MLP neurons of a small language model. Each row is named by its layer, matrix (up: input weights) and neuron, and shows model dimensions 80-207. Each number is 500 + 25 x the weight over its row's rms, rounded and kept within 0 to 999. Numbers have three digits each.
After each neuron's rows, "fires in" lists the words (lower case) most often at its 100 highest values on Wikipedia text that the model never trained on.

L6.up244:505530508492484533505468538485509447529481538534448484501537479504484516542479516543539502536524501500505517503466487475493521497511512470515488508488464538476503498503484556523495480446494463536493500542477517521502519490480510472516487519521468492532493485466476445493485476511503455528473515470477527459449521508533551470481491500489507496531513483533484496495536487493520507529495
fires in: "to", "of", "without"

L4.up556:508528501512491505527447549474513466495505484443490498505514477505509503502508496503521507460544474529502489534505535478534536496508466447504490490489530500502511451461517514511518521500487468510522491475494508487482522481536477578534481493531479470536519479518512517450503478479476481525520481468460531508475509473516514442469454521502518504503513475512489519502518454503498498515522
fires in: "for", "and", "former", "of", "with"

L2.up755:513515441528498510500518519518505442514449488494519490507517511514539483493486488478507505506479464459534539448506495530491492526547494484506519500534492517504533510500484472497516490539462540515499482516488500498457459526490480504511534514536479494510494453511432515491476529484537513494507538529583481468477507475501485512490484458461503526537486535497508527479517470505492492500480
fires in: "s", "american", "its"

L6.up292:509522505474496468500532492477475525529498506504500492507533492526493512521537501519533503507541461537502488505469507525532501519494546504469507460501517519496515537460499579525485516495502471506487466487507514460434536514497489517500545522491518519537501501502488482507507492472480465461507478451534523467502507508512539501520516520511443487502479497509509473478514478479466458488517
fires in: "of", "to", "with", "all", "what", "several"

L2.up990:528532534496460468538452498493527532490518504482494455489502499468520517506486554511544483538509517510466490505520540496524494454470511452526494485476517489477491432512523476514477502527543493495483491528492473506511481492517501490431517509511491486516489478509504474499497495512527498527453497510509532537549525468500499532516487494492494485492531498480466511460492518539496516511500
fires in: "in", "performance", "period", "al"

L2.up767:511501481508483511539481484508510433492484501513530483532515522494538471535485485458477492487465530521500515482468504489533487487500508480491473531506531538497512525461503454497537522474488506556501484524557501475498442552493517530490526487501480465506452456493451505497493511491511514507550515524492510471524496498473518485525526523503505525524477516507500531466476512516476444496537
fires in: "their", "its", "s", "his"

L2.up927:534509507477499497515503523524524463494475487490527509498515508505473486501473473454523489492445493491477524486468485500547497475485490443494527530495545546548507480473491508498532499515468523533497505468463509515527500496527505471484504468539449510509498472551431488513478489535520506516523496505524501483521537473494477509496476536507515538500481508507483547493459445516501509520525
fires in: "their", "her", "his", "its"

L2.up122:495539492517501526490526457504529473495498524476510467518467477503501452454466480488555508518546525469477535500504524486523483496476439471498483567512497508501473502503500543478499489491441502485520518513481490544458501487499461467482488511528506502488492499496517540535511520529494485503513536436543561537463482498508466489517474459517453509529482522477509491504444503508522495507520
fires in: "college", "age", "george", "large", "de", "judge"

L2.up130:508510496533432489514479518549493507498500524524501480522523477465500465508493466489506471530495488496515548538483526528492478523500512538558497490495501523436487498509445437529468487519511486509484504521487470497498484473498510451487462461443531485528518544511482456487462486492514512539503492499485518537535480483473478505512487504509507488538533493459511544508531482530468481482471
fires in: "in"

L4.up157:496460507557499480540489528529517497446514471501509497517515459541481467492473474457492463505482511476493498533473486540537527469492495517478520518509522512476497527520529543490526533513506468492538511476446562481491488466497485470524526510522469489475487459531516515524512494462474514524511512497562508489557477457478556493501477489471522534488493473499512485534496487505472518487467
fires in: "his", "her", "their", "the", "s"

L6.up721:514517506503447503532536494521493454532463521482473518545524484524522460499518525473551501528481475513496500506470494509520435491504514490507517496528508469445493488510514540513479528503479509525515438488530538516507521468510493470517514528473510534508469477520471495507503472501509468505499515552492509517502483503503532454517503509505532494500520525557501513543518503468509497486501
fires in: "to", "his", "in", "its", "through", "the"

L6.up965:485501474520502437503465524504533500510488523523493507470492486512465516526517493518504508489505449513522493458493537493521483479494491495516512470548556488466485512502545497514527526484494484501472531511473453498505519451493476504500469478455538526515499580499501506518547500524491527581485505528467476514508501513488501523449525501525513463509450514486476538494488517517518515491490
fires in: "of"

L4.up931:444541514511456486515438493496486527536483489503530500542504476524460507527496516482482486499500555525476509495516490485507505469482513485513518479535454528506518482506522508506458472481487492512467488499504521491513456519511479505468480484495528526521483447512507507498489504500494503495505512527519502467515511518504539494493533492499505487449489468534537539483519504519472512508484
fires in: "life", "made", "2", "law", "bureau"

L2.up331:519524487503483543462507503502494493524487528492482498509524503491511465523504508532517496515532472497489499491499466537519502487561484510502509521538506520510525455511504463509474524494465431494479477515494491527490530485459527492517543522500532541517447487466552472535486503542500498512534474525462533507504502499513483480440530523471516551551482503462495495470529498514477531528473
fires in: "on", "only"

L2.up360:466495526492512538494471502494473492482520506530517479530472472476532482514461518483565469487503490493510537489524545490435516482560529498467507421521485450443520487486545514495509501511464540519545524510519515529512470525504535556480497475493549517467476550503543485470522507492477510491501517496523510493477471507463506491488449508477484516534522455460538482510491489514471481503538
fires in: "the", "a", "first", "of"

L2.up404:483498517502504433495481498516510513510488467483517498516479451511491493465497521491453488503489524506497502530472510465491542513516520509502487486519489486470523485494486431496477476531491496504487487485587538526518473469519501525488518485548550515522534490522520458503515540546488537495517498527503480471474555516545467523458480517521531541477471475548498489477491512486497503482487
fires in: "name", "same", "game", "became", "came"

L2.up250:432474539486530511489522543505493472472506483479511519506519505481527513494443501516536545488529501502468502492513559459495462497484528524455490476541528451485513457509506556478492516550503510493494533502495508458498466525456537495447484500520463474474474494474543533506514501508514517503492493526506539463474491529502474467500504519518495483518489512501515477492513437518496481505469
fires in: "records", "season", "record", "recording", "recorded"

L4.up72:473501502480489502552475441473479520510465507487507486506521517519487498476450499488526536523524452470467528501499499527544504486533485513502506553506488469506543459472450454482505519542541524503501534521494487502491500500500476510491536475508495498523489499483483453494486521514490452505516493513581499494490516485531544473490492447488467498531503495533503498485476566485520550498485
fires in: "his", "its", "include", "were", "where", "including"

L4.up671:476528480471479521483511506488507512452494527476499486488518452493517486478497503469500501491500492554502528482448493503464508433506523495472490444509521495478501537493518486515515486498525508514520503505508529551464499518550497510549475471488500526507473485538528504507513529507511469513494504509525507479506474526500538518544485520493503541516464506537493450539542502493494478508521
fires in: "that", "the", "his", "races", "established", "membrane"

L2.up783:464468502575531487503480495490511556486518517471511507555470525478548486487488472499488513486534497479516507519492474501455502478501488492482514535507489466490495477496489528513492521484464505491531514480490530498511531489484554465526506525466510541531487491527516458522474536481487461516538459471491575505465515478519487433432512511516498534473522543492543493453525518519501498501530
fires in: "with", "and", "at", "website"

L2.up218:511528503491499467491506461469497518523425504511512506585476480516514480512433478491538523512511503491511494521522489480520476484493531468483485531506508498495519500504495523483488517521515505501487490500519504513536473425479523525429504489479504502524490534463495518508491513528505493516520503459528493484491514482527488515459531470525486504514513531475492461507517500500482485523486
fires in: "college", "large", "age", "george", "population", "range"

L4.up492:474507488494508556516511472476507488533466497492517502481488498459484490484455532492508488502473520506482509492536502503490505450517507519478539503491541486466480502505475539518478508463508492500544502523582503521488513498508473498477461479549513543503491471485492512476504491516478496477502535476486527526468466502435545524456446482499478503520529497510490479533490485506498483523476
fires in: "the", "is", "was", "a", "he"

L2.up463:513494466520486495512455521494525480512490479509481432498513450496532485488498510498467499498509495474493532495457531462503511504538483493548507531480487471515495472488473450484510525563490512539505477481479522539523522518465534524509501460514529484507496495521488530491492510495519488530498529499494512493536464504484511478502449488483550498499454543476480503492482547481475471473492
fires in: "and", "the", "to", "for", "in"

L4.up130:527501487500481493514477515508507471484466524500488503504528507518506491543494528492537474511517459489506514477486537533544520485480516483483527544545539505483494513497522515529516523484510468510494511517484472509483522495522495508509513527504521493522536491503518494502511468539465521493528494440476535502478486519501506482505497484488472456453459477540477459500512487509522509491512
fires in: "to", "of", "between"

L4.up645:482486525495526506534480470454474474548482508516480528486544481498479482526522458515534476492503485471511519509508552515563499484522514503521532528453520445525491516520520505473515533512509492520516550475499499524493471487485495469467503520492482492511512489504508512503500464498501509489490507499552520496446494500480547470505519497526459544545511500499530492478502512500484508479524
fires in: "between", "including", "after", "of", "include", "two"

L2.up928:488501506489480494523506469519498522540501508486507447520512497504482492462492535507496480501513515504514490505467483522525482441543467530493519504482494518464522497487510473474531506493501462506452501467528489504554507549538498546508508548523530516469492501475444523498536456484496504516536522481445488480504462509477509521486467488518507514497537465509528498539481536506519496447504
fires in: "an", "the", "these", "announced"

L2.up491:499547497527485539525447527523513496460477479527523506484488471484520548465559521538489521451453491577496503504486523473480502500507482484541523487493506495520521469528484492509526515511462519478478540475481459495472473508470463500513490507537512516525464521546506535456520504477486536480507520469505519535484495492511483514473474498483506506503485508430493502468503501522515532480487
fires in: "world", "united", "born", "held", "gold"

L2.up615:521498500471496519518483483461526505533551441523494487504504495514504507491523529488488472509540518496491497475520480504434542499538483518496509534489438496504577494529479457516507471509486470503500499516547504523480472479501520504499503495519517501506517479483500494465492531493503523450531490510455535472467472482505492438489486534523499506508503506478544483498460500490471510498464
fires in: "an", "announced", "another", "any"

L2.up233:484567539541496497492488490483472514525506480508501502483460495482505516503448500479560501536510517486472511497493454530488506495514561536496524531503491493487533496511487504507497490515476457493500464504522467510498460502574487477456529522529475495528509509484500492493535469501520520481471483474485514459492493543488509521508503500508439492508518503485540502504457501425483503531511
fires in: "an", "one", "another", "announced", "any"

L6.up750:507548513473472509510447507478517523488487508487531470542551513510462563496482465490488492502510494496509515526500444521509476478503480510514502524510507487524463473522520441498491483477447499499503506484488488497517455523511514512524529505515483426503510527517492502478550473493503509514554497486528488475498503532516512479530487532516555506478506506448497528541487505513474508486458
fires in: "an", "another", "any", "announced"

L6.up121:510559498492470478509496523496529464461523506466488474445482504470477465506497493468525515494470477523497542481506526514465496496540542516534547471526470490507525492463515460508535544500466499493456481508543464462509523550478496484445464477470512520519465472504521479475499525524501492493505526507540488495484468519449558507521456468479492537524534524490518568499483521485486482518538
fires in: "a", "after", "across"

L2.up538:455497509533483521514463512528546478465487479507484508517476504521492520491504484508494484523512520474489518495516541480505465533515512496491488499526494475500535506478493536467513569583460521543539455498506503496522491471479483507468553509483518480502450517480496449500481513538542465515496513469482496497514527494511467491491482483495548532474515503501474502516498499487462553446483
fires in: "name", "same", "became", "located", "game"

L2.up62:482473486555513506560479485510495507497494497476502489530539519491474451521489516497527505503497486481458505484455480505512484494555523476569500524491495513457462523500481493567513500445552511493484500512487523476483485482491523530509498486489496496515502521526515517490530499509500533515526463486499516477496514479521478468479467537504483492490498433515490487505481459531568501478452
fires in: "in", "from"

L4.up403:515499563427519477528514476520494454456448499536518508477456538468502498490508543491525491479496458497526499508471489525442522456495485544496526480491497485482563470489503506511530501512482518518487432527557453531482503516544490491494547507498489531474517487534478529487485506526495502477465481482512498502522501526500502493474512462522528533541526547498501482532502518474520536514474
fires in: "is", "also", "a", "last", "isbn", "an"

L4.up304:470515477478524496546498514487496498549514507458544522525526513545513535495518450530545469503519446531494518512505480473493474454447529498494499495460519496496496477517475485502493466560493468497524476499504471450558487518487500498504451489501525529484487506525523561506503509468543491437512543519498520482478502512517537477487502495497453512510475538532459472475486518490487473499496
fires in: "cup", "department", "population", "described", "pop"

L2.up539:515527529496502513502503557511451494473491474420542529518490505485499512430511506514486514526481502505497534552557480509523511496525526494532504519500487450509434527513481503519493491515449503459482520497514478526507476461502506484463512496506454489491481543498494508467485514491520549471529480486475515460490534515502511529457479518546444528560520549452490489529504515524541531501521
fires in: "world", "held", "households", "hold", "gold", "old"

L4.up155:560505439498508495498560449519480510529469505481548456557508474498456540484448532529521526488507491493486541486502490508480502488496515499493501521504481530511521458538521510489489513528468465488466514533498474523529459442550479479484474504495459503468534484515493516487512543521523508440526461500493551486478509521480537496509512477492482512496451468504548507525510545495458479499493
fires in: "an", "agent", "another", "recognized", "against"

L2.up209:544486469480446448497498473469464504496500482496484465504510484515534458521564542522511499503503487480536494524483491513490511472454461516504450538474477539535531432543514495494503510541497478469459486454534486491442461508480493480498510540488516533564513518529520517489518495509488533518502493479525533498550467487520503490497548479485516557510531516495485507493487492501483517500522
fires in: "on", "only", "all"